MLP neurons of a small language model. Each row is named by its layer, matrix (gate and up: input weights; down: output weights) and neuron, and shows model dimensions 128-255. Each number is 500 + 50 x the weight over its row's rms, rounded and kept within 0 to 999. Numbers have three digits each. A neuron's up and down rows have the sign that makes its largest values positive.
Before each neuron's rows is what it responds to, as a language model described it from the Wikipedia text at the highest values.

Responds to: Fires on inner pieces of names: CJK character bytes in Chinese, Japanese and Korean names (遗, 志), and subwords after a capital letter (S-ug-artown, N-ugg-et, C-FL), mostly in tables and lists.
L4.gate213:520556484474581578498586553508564454511593544448467498561544585439505560483506522546474417542517556596593512459547464567453544547460526540517450456563473362421532620525492473505522587518435495466517462441521592458436504585509526569484467618489433528506488524476457474463556482501476507466513556440466448526448573439540500544546540488497502544533513469583537545418444444544448553530391
L4.up213:475487479483546534588512531564451447518490442542403442406542426499408496532437512463527472430607590503477471524522545530423573483521441491517484443523473465439466479423499564443480421506504573533450443461550444474426443485412550501602594510489443592481360580556483523530511451572525459495479577511469506426557525347534373496520538485390448575426450514526475465452508498541432549577402
L4.down213:603479507440428504489520463463366541439526530550399580484496566530533451573470402424596527421550441409420507538429524548512437500602487510487490485475450521503533499546568623484499549518504558546408566487478652539461463503517535459428492421489473470484429444469662475590410472466549445549502542534478542502504542501551518525527544501395559455517519480481465488538582574504507501536534

Responds to: Capital letters inside all-caps acronyms and codes, after the first letter, such as the O in NOAA, the M in IIM, the H in TAH.
L4.gate736:505486497567607447479472530636468503436555498535495459565583493560586486466453545546510476528424501486505399376486532480484403481557487625488449453488626459565588468574433517500557555521474491542462451501429466482470504525491494544480439413512520457547501457541437494540557494480413578504556466544572412521457494480499536453427507499482385547586492407569520539470617446490411487525542
L4.up736:369580564507531609461523455520478588574547481546522472539558478503530509481480554440515406449452476548504528477566518515476460482426489552541528486485382542528476396507489494497516536416397562512486478529474551477540549536559434533545488478518439400435550517514534529667561434460442513444524501531549502493500491522505620360497611458498524470467443486475447503470494469544526509561521
L4.down736:509531507512389468462406503526519531425480406490488412471572548486449498324493521596578505586519549513415547371483565415427449496559552528529455498484552694470441398562500553512522501560478488510516574448542483468422547566472458464549481432554421469473472475471490526452541487509502506498524552475569470483480485480455476556574480552442483456473512502397513475502432478494521452527468

Responds to: The token right after a single capital letter inside an acronym, code or initial, such as BVM, BDO, WFJL, R. K., or table pipes.
L3.gate265:414476501495565562476469434530509481473471465411516497465591487519541529532488385572557448512481477497545563456528470547483403465526458653562467469567531455461499510519482482489554509584414497543450496434490502472423640531548493595519551501517486519484602537529562518605583449471459531504429454505500491488535543432495530442490584455509485592535499493597480519448597428472508497431421
L3.up265:532602453477486623473488424461517514505450455549549458489520565539582507500489451465484453500465475504542588465447537427521480522525524448451507534522425551509483446494407512531449543452558559468449498413505501549490522593478511435497511453523504386392558455444625473509553509423509467500456520396470483458550573524478541438520484460517565473510457402485455444502530438433541467483486
L3.down265:513534535514399427478368553505518558526451489516491476569615449596423457502472529606470496561542543506459538528387484497504373495557544576554462458466655473474438489514643544530559528519550415428478541468496534424507505610521487508391489461537499510521410460523475554478473480503519528546471476440568451529452565416566438476459465538490378538516529496584523534495484525461476560392432

Responds to: Hyphens, dashes, colons or slashes right after a number, linking it to a unit or second number, as in 4-year, 9–15, 7:16; sometimes of/than.
L2.gate1002:496559416442519612521449455482583514477513497500527484497464462449557428595534504475499527412521561478561560549491564507508542435542536569508434543463517366514447561544466476441616605518468522519464482504556371492549536545480585549613512532626528560517524525489491552578462480513481472532413532459561433423452499494521484496561516489471499557520442529468459521470590425540516453439418
L2.up1002:474432455559506527425519453451564432415467553588458550460500496435504513509604508499535503401549584576536465497497558497538576445541587540522452507473513499466418460481560488542506543537442455566418484466486466445535533471462476502567546393520537372514520491567511382474552412490522530488483541412519542404528416444549549496470498497543488529540518460522493452515496512474563506472451
L2.down1002:493416506546548489444509507507464505548455488455499562516459468537570485558617460417487555467329480541504467473520533533523458534490478422504517514448554525443492409450489526523501435565453565521561584576580436404548465572435507425529451441528535413535494558521546564485420514469485537531495473474568477446552482391567435430514452487480448483553543560489428466479458495552472477485450

Responds to: Second short piece inside a name, code or abbreviation split mid-word, such as Pf(izer), Al(gonquin), K(PT), or a dash between letters.
L4.gate637:466515444523557515545421411445483472507425537558536492587485426482549465521458501517367490429441467493452577503444503532437542540429474585487589426503548545522481473447455503541533580505483501444425428450543491526474515488529613517513488492453480521434562479462494447495428518514447521474456501478502391436461462436564502548475512449548511591516454410503471440482579450438511535373459
L4.up637:507548539453520544431563502514485530480434412459548488608510561510532524370532512515509509514539526536516528522497477514434470484495517520532569487466408506419522523575572481455538437516521504576586451602435543568530556487476530562526462447552455524474484466498487495469578454487571560397517470354491388444520523517564624434538370481507439473567527517465497520455455612489468528590405
L4.down637:619447619425534467522518488559477467542520584480493538533498469566553540520505542485566529483466554422460421498531540467472650512403581404509494616550474458501448517506508525534545440445468430478535535461470489585520530541540468462429551427560563447562512480515535385533509553457489545524489541548495452489539520362488477525362468453436479449557477497582445511557524482488449458503445

Responds to: Mostly domain adjectives before a noun, such as economic, military, political, American, plus lone word-starting c/C pieces (c-u ft, c-ivic, c-raft) and mid-number digits in tables.
L2.gate834:442453570502528452469460564513485535446511475462381501462473461558564513548486643501405496546535555540381434437524548541523523572523516549531509541449516442441504505477554508477544472487562492502524467505504529456485494621476573500525532457538593596453557451462563486636532468506499495462434491566483432535484511525517429587552473434545542534527471499446455510538465475490535421453424
L2.up834:554454545546529458527456519536495478486475539482387445444476473547610558470522511469478546543547435515483432463536620553509422508377484513484492529558482426434386506509465575504539537516432381514592495492502494559606549616463571508514458457547536493563487565480442498458487530533535471436365454566527406468492521493484481627518487499495525421506508539474507539425446502489575526529475
L2.down834:546622404578286539455371504529505521477435397564550474538499590522554492508498473518486481450448510572442615536527506541475519537523504422500486456506513611500495457427492467467490461510490604511500557462500426389522523492484426507544480524582544597517481451488507560512506546526441545540526545490439550513530487491532525525442525495602454564445501498484607397469532573496445523488496

Responds to: Second or inner word pieces after a split prefix or hyphen, such as ve in unveiled, ed in "(ed.)", and med in multi-media.
L3.gate903:588555462544568553414454512481482418519516577548619546512511479481511472457557491548520443517476498499548424468597473470416460447548448549539555526562496456516564486631480435552519539558499519569505453490600478561486463465455516522548399583594575510616480511467473540526505505485522509531445457517514485531516618499543469546476483485464474526437541518528529470592533474465466592560491
L3.up903:448489531514370528476374461467443496451511563492489407419423468502518501489526491488550567501511455478433433523516445501551523612597499480490441549515621540444538520487529513572528543532559511509551520508587436460489502546526546479511498440571539543592522526550603432531516480465503435586491479419594507488564515543562449516484488523563566483499523482425587566491508602475564578500459
L3.down903:478536431563591522402428606474553456526567609517524489566519484525547506514476479502521518470432525523495470399539551536503598604517494477509475548557463420522537508578495486458579515525532443529545494486499452476523529501532540469472547411595526418490513516408421505474456547429472486493564486638534528509560531443470474440653500524565514561598466439593484534549424525427539542452486

Responds to: Adjectives or nouns naming a field or domain that modify a following noun, such as financial obligation, medical record, legal action, or NHL in stats tables.
L4.gate592:498515504481409429489491501555460492541526385525499410508582513580411428433473525479548457554538439415474454486507534500435521519442473407466495402498500500578467541559559434557475416508430435445531589464453414472576452479484571440499429492517526486487415468527413531461462567424426451538501407456496481554477494545566498669561431500525542489460491470568483467423493439482511477460502
L4.up592:492539508452492427463604588499469515482571478517437545519447524470520503508418368460496468583484525493468425533463464550540477491394433500562469477571493424523615496540478564560507426486522535545603475452532460446513513537554556557548521510509491550539551469516503545437529536515474491460430459533543442583484461439537438483477552549574519402609516393493448558473468470435516538522501
L4.down592:471480481469495567532471455607484498450470510526468415446560511518485554516498562541574510580461550497451518449496457487426580511509497485469522491492529469466396479463506549497498558541402451476447568604478598449514467490533487476535452572499487437460452448540494413490492546432528576616489500469562508505468638437500575523418394475527497426476495526504505483489492517555521429486484

Responds to: Relational adjectives naming a field or domain, often as word-final suffix pieces (-ological, -ic, -ial) or whole words like social, financial, medical, placed before a noun; also possessive 's.
L3.gate397:526588549444555440533459536510445421429497588507425537477506513514582454399464452456467474457542487510485537478484529457422469448470497502440483526456584439496519535503487525445567518484477549527474512426549416481490521520556532432421487511579461534522506477435467425477461461500494393504367526411524449565514606553559497477476419473486497488556525450467447491470526566501492471549494
L3.up397:512474496480466485569551582439448482469585405526464436451501567547492493511472490602495469579514415504459440501595625400441431503405428496556502446534534501497462526576513482419515492451502488484452411565525516555531564533555483530480524489464411572439571546540479486485577514472501433501478464508570496550542511568517537511483555578505557469549507589448482491518508512434465540410412
L3.down397:564504539432477490458527533521395528490487481516467538509523480541550485549465569495465476526515506527416484505519530484460445504530405403466503451627464391374482574494582455555449547491469563477544475562507571467581553493559482501599547513529520436474554463636450445504568567526447503538386446457460461498634470437515524429477425607525615497557502537433502516487497477470466446467517

Responds to: Mid-word fragments of foreign or unusual proper names, such as Ning-ir-su and al-Ass-ad, often in sports result tables; also pipes and line breaks ending table rows.
L2.gate198:330421495548432524538466441454465490488467523514473375470467590463395487443529440443425600516444523529516515482479465508493554517524507488556468494438580563503470476573383520552486377464555473510567475497575526527572510504549484554500492633553598518511516582542512491563529476596484512493433565522471524525508494500450584408472416533550517493578522552555460453517537562586599459522447
L2.up198:438514554509526530522586439481489476509468578411420509472540582461533601428489481577459545479517406480511531407504484546618585548511567453404407451459566438495553502531556556563491543451524472467559511353510428593519518530522448541503573552466501457543423606602447491539494453634405595539444556486514488493483460466584529438436439498497530504407518544528489485555452560455464500437522
L2.down198:459498532485543473628516408474504551501521462498537531389517482524496464492554533563479627521500484529488468455470574481548439523467403639513524498493451374463499393496524532457487589435556459511432459464511557478504543439542559582482472545469463545558455514500535536550528441483538474455535503494518491485528532482500518513480511543526676542441455497522514580523527504490492491491513

Responds to: Fires on the first word following a possessive or preposition, mainly "father" after his/her, years or numbers after in/from, and line breaks after football goal-scorer lists.
L2.gate180:499458493521509542576515467462523390524617502490493521502552469474522549553532519521550481510499486580443562467490453458439474399515424518556398423455438474494472454438430449509530553535523479527384493551457504490433449530590443410509527416543466504520487520496506449552444458455537570531404461419431512468500488493488406559444569468413518574515406519512474565462552542483436496550494
L2.up180:541466485531532480488472459473436459505472534491491475394465505402489625448510441527530448541471493488547588506521400533505546478589426442480591379488475474610555517539497479507581440547595534472536538486504420409393535546383561535506451555513517498496533588435477498479524545534507512475541390428441455506529444571467495549429508477558527516454347498498413464479467452442487665508546
L2.down180:459506515471514498479475523530430577499438502584526502514555514479456481531497484579435460548459517513483506523553383502475524476507437450488517356497501518555583576501520493473518517481492437357532510544499451455512572458456520510480484527546579533611601464493591513538439454434485473483620474543520486526409464460474528516458538499552578522541580437566561425514584486477489517594519

Responds to: Last capital letter or closing piece of an all-caps acronym or code, e.g. BFI, KPRF, ZPAV, the S in U.S.
L2.gate108:426440600500482479487373519544507555521499563471527477534593475540529513481584468459562488507485530427553548355488540511462396514442496539513442484447506499484534525502467531394464538540539489486440435564509539481548595441504466572486530519519458538517496506566559570474543376500456476523437489570556474488401486517516628516473533536554527527507463445594568597522614418560556483410453
L2.up108:552571457583579511403473477616541537526592402526492456594488589532532605504497476439461477564441415627488503498559475459511391467516550519548538481587459483570523419519485548545440546601531468569465526474518449536468490489557543468510487559474467423513551523514497508561503496524548486434364580572504474532480556509523477512444604485406455431456389437513551545467567479445434480470507
L2.down108:500491460500394513555335555470563637570477481615470513454578458477478472448489468554501486449480518480484583497506442436447490522482560595488458616468503553577537568470528562540482497567530537480526466479468484481566489491449515595564474493558474560544454543557575526496546522498495509543527615585570442433561440478584524507520486544560440393479433513531546452514471484540561500472465

Responds to: The word place in "took place"/"taking place", plus weaker hits on the word or particle completing a verb phrase, such as referred to, brought from.
L2.gate842:531508608483494514453506503518510434579530551470553485372468464523435542543466552529490481643510493463494456551429543511508517559486489506469407541475542399558550568520510473455528533508486566440540525512495473433573434518456479445541532540428493396640445444435526416542541451428499493506483419495439507521482431481517582520561491500455494580456442483516441438398461487472524495435499
L2.up842:520504557518491498478495463453372477511545479459551448478453488451475450450463494502528516527357464534501487511441493414557559476432427459503494584505410574486461454527488491442475585481449514554437569551483470499545471516606425504471389622489448505509498480468582404449545465461497457497360458465519482542488592502495512414448467523465569496435356460491556504447502538456514542511523
L2.down842:544484521484313571536495540511539556518517587418467546584504530479551471598484514494491579513537539465478458378427511481487445536472450610492522538440475545482513505456530531538417509503431538474527615445568486452481479494435533594501481515511457485564596536615679529499477468527477568393557523537536434466470532533458550499424514479522586449543510495523545526519587564580528475458529

Responds to: Short vowel-led subword pieces inside non-English proper names, mostly South Asian, Arabic and Japanese, e.g. Sivak-um-ar, Kas-hip-ur, Ass-ad.
L3.gate589:425524583537547529544397471425501539467463476541489508485388440468565548492575502460414494436506430544429517415571503502512550501534550565556402455420525477561447471493477496468474441511435490569425522511522518452495530523446465495410524560485553490484522502461511542531503449429600558429540586514471484517511423481542499565476510455480492488459524458598461492612562543531459515500476
L3.up589:607460520526538602500554500449505542508421534542432490482600458460513526497452533515505414469551474557469429429467538455411543475517543577521517450479410499525472476402505453544515538531543554560390499503515481475514489552580521497556526512590446506511532501445430529489521429450492384444446457525494492482518507499567545500453478495517433593510508557493575506440547477540526496460461
L3.down589:514422546496581467491556492457536582465490459448451467432562476523545508465465522473508567481486495500492576469522529406467417544546494600501593445467557535451516350500502513549438431453444562619457567483510455516426512524550475525567459512514547519547541493555424591518486647537498491445607477545495461501567466469499523453549484511541597468564466493498487568541542519555486536494568

Responds to: Four-digit year tokens (or their final digits) in Wikipedia prose, after "in", a month-and-day, or "the late", e.g. 1930, 1980s, 2021.
L3.gate814:458581502511576538571466426568494467464501477554584500536521466445582483575575465473485490507410501495530600515529553585469512388504454566542536496514522495500574476472552514522566414520482573443479468480583499579433510537515528443477522537498464518549526543526437481515421441428560463567640495476519554511406603471542495479563493384485473595520439490556533516557589590529393513508479
L3.up814:477537501414489551479467575438581491452616538409547498446509506604550529438392507522431489579499529512469516533506499516497425609452399559410437537457575460616472554530533539444470520510484539495486467494573380569456519461546554415521445558443497492512529472540499439562476463628457518517462529549492462384570405506502448461512509485492520487486429522492517546487466483469515522512441
L3.down814:358494493526434498519515528488462531574458444612476566480465507471468394474595474448417459506598465406503528516562506469602485476491514491520490475593404574475438531488441527533450468522524548526493451543432469589535457454462445553513565478452394451464456544499450544408470555481401492520484428464479514454433536497498503531535392506471607525479528493485498614528522516407383482472553

Responds to: Mid-word fragments that come right after an initial P or p, mostly inside names and rare words, such as P-ud-entiana, P-up-py, P-asc-al.
L2.gate285:438498563500559542373480531593486456470505558556488493538521501509534532545479548521483472427558534564458579499495491532461494469446524553548433528445570423443444568463537531472574570579407474562439516473556511440415588511453507447523483480482458534514552598437474501423483491416529523499468496464532552494519441450566523552512500428520565478494543454533401566501626520443428482441466
L2.up285:514456500456485494578452424404447462531557497540427521578456505554518516503520498465475435376485569532555484541488432514461535513476617508476475489394459552410566436492473445421513499515520475578482462437456452518556477497517520589499456500523498528359443507442501478458555468510597477511473485541507453558482464396504523445497496441551491501494503541483500563613451478618539555629555
L2.down285:542548501400527496503504577482471537531518548519482520588473547415441504491480527501528411525592496563477415527483523527513456551500486602529507507380476373532504469473534566544473491472555617586485459505520552406496504548417580501547562425454457417584507514529522450475532492507493464545516469473534490431477509407525459490523523506508544463513494512425574540476398539510497484516562

Responds to: The last capital letter of all-caps abbreviations and codes, often in tables or parentheses, e.g. CC-P, RC-I, SR-B, DAY.
L3.gate517:498564516518569476507475508556561521409501436423505453611498534533492504491413459507486408487378508549569457417513507464549427467491527599511533531501512439549574457575449472524465543523512497582545483472434569481480486510504480530526528574555400372548522460527515495495603532555463507485458568488514477476481514542517560503508483376446396556483436462492508466461548449527561428609508
L3.up517:432454418582523593496493500512600567456512538481443458521581497491503568489560498537528483479475454493518489480487513532456432429549590603517447378547503548456499490427515566462535482534515519529532446486481517504407509482582448516406547554574488511533525442561470462468602444565492542531510530557477453461548583556519489524479512507550491564551506496457497521463564502521395482453364
L3.down517:536474458481279430526443514482499529482462509468531436479538517568459487475401529575560556559489556514501502505482497583443529418589601624483482501490572614526461605535539564581546467507570464545548508481535485470481468519478531552367497417541493539582443506476554520495504507483472490543492506493545454518534474419509499525525494577559525483491477435512560449413402485537476482476438

Responds to: Label words in infobox lines and wiki tables, just before a colon or cell divider, e.g. Listed weight, Box office, Record high °C, Votes.
L3.gate957:460572513519545524625418482481612420584519445519525620480501496421460489455475558494537454434549480520578465442472576513470474487445519542522499612548539415512541521581501451444543529519375532552367499486479484424577540517440517597521488519606533554464549485511539487500571553543576513464498463452556523529508530463471559531587566493523466466524566463541527397558417524538502476468522
L3.up957:460566490431516463426419584485548464534528479496476536430498452493409514454477588481511536492609507562559518518418544537527423476439462459514527586502511466536460549542593541431460472430450436566493494555531577371632496437425503488452478466518554534546592437539511479495483544531522552529388506531495565565571482516443509493551557556504485479519499459449548469521496392507497402494533
L3.down957:501528560562453416480536619486438479506433445571438460510514563469552475440434549501538549464560469413504499470534436428557482538510575343638460502482481585497477510543626480499528473480515503527420591491483526512619401455571456488481511505560472521531503490481515512504581487482528467433500519502522526525442506555527484567495390498507446490417543550494497508521494444430447473511541

Responds to: Final subword pieces that finish a split word or name, like isol-ation, Bol-ton, overth-rown, plus years after "and" or "In" (1977).
L4.gate465:600477515457370549485527536451490498452475488524508548414555489451470437533476486643487538539532627426403535510415429417433434540545479414517513437510457571479534643485570531501437456517507477457527439511443420426504452518495480553407506511551489523553437502577573494465521423565498516515531459485504466509502534567572476547539433532376530577522450474475486476454530407562491497496513
L4.up465:521432527507486490586484576505529515449489516590508590499532496495493493479430495648476519582523501476425497505480458480514473501519565530564514400501391533518480608539553496478467489436549566370469491524570458505487521507505439485396548540528439523473437584565532539476510377502494502498533495466471512473548497555532485451487439452417531542431490500522608473391583459482508563440456
L4.down465:459523572529415494397499463500481429550546475442477484511432573547535522456515543342551434474484511544548470528504562562497572487509447514422515556495548552520489520524478484534592534554448495572539510461449576492538472524477528477561452542439567423496626436346479472485436594384462440450417544520510444511413551425467504441519508523540506478516581540471445551574462521513450454508543

Responds to: Second word piece right after a short opening fragment such as Le, De, re, se or e, completing names or words like Le-ón, De-af, re-fl-ux.
L2.gate954:479457488470505503405464552451454509492578444515501429527469481487544487484566544489517595505399517418473545550544508469497533558405442490460544522494545478508551480476541476520473490526511518447448491471491451576625410454483508513439524378505434554482446525426461524469499475485551537494535459521446458567586498475430527588511561466450491409470463560506518491552447470388483507546425
L2.up954:470433501454550494581497519543475498435632545459462534544484437426529481486547528471470503366511402497484521500524545522532519477505492497410548509575512458516482449504516478510522477525400569566554462518423526529493498445453561575633535424553508502465611457588479567484492516507491587564506487431491458570444419561550477479408529555503434504526436562451515418526492514564551492575575
L2.down954:603490461489552529455433556471513544491551569557483487463483551466432591492491547564509617550446565408513509521514350500466568569486469528534471472472570479512579476494457448496423496490532549461466543516478565484527475482525581477452447512475497539454462565434585499484491524485453478482523460557530483516546524506534498617530469372497423422422534440462495508434453522496499564526440

Responds to: Tokens that open a date or place right after a preposition, like in December 1291 or in New York, and en dashes in year ranges like 2007–2008.
L2.gate855:457483550526461445499464406593514513408492553548577555487495491432579487505546553507322500394433567510524469488479464516528415460482562531537454467552562495534555464500499492462454497449462524512527442440503539566525551561505539433475522599551468447470503431505579448461598583516485507419396529520518417445544532451519480438543533426380529540596524418433556516442523470505507492472455
L2.up855:527513529538482436444427528469452518451514483495557481408456508475419451457471600591504490457545543467512522559461477506498450459497426502483426478455574482501561534445507475423479524452408477561465521434496533519520472531531462523499536483473511399537542478532527519468532461552523554441524415558501536458511528458546485491533472560444499498465425432466482460500462463512515433479526
L2.down855:492513541572247447481498465467542474485502523536541485478541480512460513489422512499478463499576479542482504492560448484557491534519476428543503412511443764474453489433446391446546465507482519472601508591512495484575482434487453583536567476532549486509545499413472467505556531506478478486521562441517514460460453602500415525450454486470506523541474592604487483529495365483551559422501

Responds to: The colon or separator after a number in track lengths and race times in tables and lists, e.g. 4:40, 1:32.78; also table pipes after numbers.
L4.gate206:436470507561431477569490439539490404325558485382564546516542562591515473472565468487497526508522479504533451526499564426469547490469526501543471523538508516508456548489485519540443470482464485553335514567529440428491529434538503531539470539539441469523487480577531447531573506492535515534482422387535449487490436495520595513521497539454508436464472483490516482437578475542420464460482
L4.up206:495517541593508467504481441540595546408579459506524502494494457512455516539555383525368557537554478491435583442573503508571499467566541562555382587514451456567452484507514435567461544599409561412505450569473496536449556631479580507456439423517512521624561384448550494514543573449365485475506486490434480462469470559553474537553571407514490524583483477538480516483378498551462418547480
L4.down206:510533496504361500449463507522458420452522449484534467456537425490541564553497523487515453453505598526541559572515509485527495446576603426536410448547562667449499424469503413516469502470498430509438535499520464458506608551478460474505502463556523523489555445522459465423509538437514497535450477484504548450498472470510569395517596495484485558466488555468390555464566523476478555567489

Responds to: Verb or adjective stems right after a subject or was/is, often before a suffix: styles vary, was ground(ed), is play(ful), was impress(ed).
L3.gate313:571527478509551572509527476511498445488416545487512507472529587430512470485442596550548474407481515513517501446481463570503589434526424467546544494556507525496444613478523507543468485509494482456509433468514468565505391547459380483494563490588471423518429506412437538520415445565532503534471489528474425454500572483595457509462475553469476524549549539456508450465541377448497555459468
L3.up313:433556489522450484478526551536453457473497569414440600553461505578436520490520433557585431512437675465496544451500467436343444468531581521567498536441493542482526519459462480536522515497395507464567517487541463498411429535504462539482501533459461499513536641466388464437455493442464534542531483457587554479556464512493430407513494442494529514463471471463550511535491436463464638527512
L3.down313:536522650475534502395452617490502468464552533522509502555543483473518444582438496475507564526556458459511559475625509564541553449458568500477517472444442493464534485580538573491424474467495528465536468472521516503490494579506503536447479445530466411544456356516392611470456477530522506587424516490515490452468519494542448518509450497447634425516544497473491478442514438582581508491530

Responds to: CJK characters in the middle of Chinese, Japanese or Korean names and terms glossed in parentheses or table cells (安井, 孚…府); also empty table-cell pipes and " a" after "in".
L3.gate919:378485546460542449583502600505519529546590517437567509480497507530568579481513470469420494511475483460516594529484490527502546525524546561546471523542585448495470524434646492474531648521572488486452532478547474442520527470537584548475491596472545454529535494547518525434533461503543594538497474450617501454525484458489474462536541521479507563514546492509508517562507548479423481515451
L3.up919:451538452523504528485548416584486586523542530416437576494512428434461549433534396441531498505530539548511466501498448499469503543490474528590499489506493491452550475490474564515462472486522538509549425506514590465428488580565551541463516557522590487495496445573489513548584387566487515533541460476482441480517535490507517581490557509484614504511524495506540487529617493598469575524473
L3.down919:429517577507461528543475455460665525541522509503514555473456499580525475465412466501513503496572591499455535446469578502479516618459470739521431484552525418556500540562427527539484504561465474512522430447567532493597579488435520481518466488520523451534517513435658506418498551562552558531474486444517442516591490438403462445563450527478600530527427441469456436506568509468487471549473

Responds to: Words after a comma that open a list of examples, mainly "such" in "such as", also "including", "like", "even"; weaker on line-start table pipes and list dashes.
L2.gate613:499450537512527488544431439418578445406457537469533525461476495577541447437431518474602476459461606589603565390503523507442537494493577547553490579584579524579522506402471421452481561430526553499559544491543483546523541471474427475424460507554438490445590526423445492504539510564414483518494511470573401579398445543486588419554447515523508539509483478495598444485410560363519529611440
L2.up613:546461528499528542515518600493519482543534408466538432433468555516507523551497489524608499465543532487619482501583572474414513462513392510511447473572444451520556565443427425565491568407489482575500477478520455508526546470457460487558466490504434566475475577466446503569457468450475545596601490435487397480467497514492420420495589478544523510458515456599457457490511514429491428432579
L2.down613:523445537509249472510502518510509512506488496506477463440526520568530501517543555477541530479542447545549415461483554371525475464470536462526483536585546744589510533486436509548551530490429507478471482479503488586473578453468452518508519478471387523503510553483606491466380507481480557537506563450530504505422477516451489436499528428491539493511494489445501497418496510474450506432499

Responds to: Field-name words in Wikipedia infoboxes, tables and lists that precede a colon or cell value, such as Released, Born, Venue, place in "took place" or "1st place".
L4.gate103:484400585509556475495545539534452499498555452558529472622531507519438480514485530482551360504516435571498471452536511541489509580514466530499505528517421470514505489496506492409466516478449464494472511626485489493527532463468551503524441588460501460486541564502477374501462490500540481471470481463485412483577537415541525530481590554491503463521544412570479499522562428463507431550613
L4.up103:514467489543489468481391592531559435462475437448504367451500555604376557598519539541523557451603474461527424455440489518552438458422527465490535519534525467513514566468529532469567510453484611482436505447451514441573524546500532473453471509490522521553558470566507439507532506376470509563442508491426529424551527513520558558549448520487484482467506475531410425391438415576499383505436
L4.down103:440476450573490455605498501471411461505551466534516446407393538556412501558539581517551444536542562523561496505453546557510514418426541482520516502532555644503512464484571493637572511595424533452420476511497478578537502520485519503511518450608432556501546503529511544546523328445413530484484494488514475496427529530462503438501529584477601432483447435527461602455465449528456529458467

Responds to: Word-internal fragments just after a word's first piece, mostly in names and rarer words, e.g. A|ost|a, synd|icated, dulc|et, co-pro|duced.
L4.gate1015:499429406433518481415433558493557483550534484465503536497576498427523592431552512533502505503551517535560544534480518431483542542519483547469397455517523452526515518552545548490405515572452436464442528542476404450451512436509502463448403430504548546512498541549461430514421539522535511586493431419460484455436540453517509409556419522524429488413470499488539471529515447486432519501653
L4.up1015:525443547522477558539488443560514487562530490510502495501492491521546480547585555564468555483525580403553474572523526432489479479451512462478459546461459548472465554448486531453550620529486437461566376558446498505514477455424430446467440444451519559634580477512510464468438402472401471544615452547524409496458461582422467442368527487606496513471509406606445511528630516440567569540618
L4.down1015:505538498342547504519534550524536510522488528483448473558549498529450527461456496473481499474457530566537518428473484574532518526431560301521575510560573432552510523484545457479518411515485526468466449505526442509524509524511523525497468535496487457561481523563441460527510567542553520565511536522512505439459538496539515538601502512531518478462541524468533390506512429582394452418453

Responds to: Adverbs and participles opening a new phrase after a comma or noun, often before a preposition: just (before/after), such (as), known (for/as), not, still.
L4.gate435:525430514482525508533519460556470433537555463362491490536547583543464507580514490410546463592535484487538528454492469499522533461573450475573477509480545450576528530463428416519511465416495422459505420454525470527485482516436453471451460452570479539458535572395506514562485461532453493544456535481484516426505560555467537413391590487580545494561485415491588487572447462456497431524612
L4.up435:481506558390441542418507568478611545529513508482607475555596556460463537599470406444612470489459544489577477502557442502525528469465466489576438602509485465520455483529392462551373494473487565471561454527534423471495499496435515498461535492578463503544530457456595567486513438539488537461574443438506464511485440478458488356569498472512541479560587484437595491591528449500497528525516
L4.down435:576434576471488543401497534540464601574453448520443497482543559536517515521541500542548548561484409542528412542479465510550509444372404493515478467613477625531476490509487473447394422407524508531505506534458492487521490530571433556494493417528525424595532540454460540443562594513401494525450540467536473496506538461510527465454553501503466505543503495395541518413525555533463474461481

Responds to: Inner subword pieces of non-English proper names and words, mostly Arabic, South Asian or African, such as Qa(eda), Asma, Tariq, Ibn.
L4.gate813:456529459533482519509441494462531517527594499494487496497477525436579541593589363518524469407493374464501532470537519528508565466437500554422490440444421527512447438542381437573478422585490495490499451526518549518469471444504522521539487542493533469543495474449473569541443524491524423472440491548492505483453445487567446470481540466549444484485432543458382454472601518402479575453475
L4.up813:468592419440542595447480488532526489446408576429574443488477533533538557518455538516489497474427525464484588409534541436442503592476537517586461540523496496453558513527534435445404420474538547516543563537533481568427557568578470503554426546563485510513553606562502473550525491542603475471502504526453409537499498518481469404523501511491460593485485437540510575491509480467560590606540
L4.down813:465548455562502571439480521513445472481488448507478502415453427497538512640553491493551520410434480503439455457508447497500535397504419596519521500567459638504564424469475481490424527530518467541466479516480555601492527470481561459581514532543472490541527560428576528472446510449497538595482491424456635468435616477548448553452566450563561486441544490518482483430491517463588539452499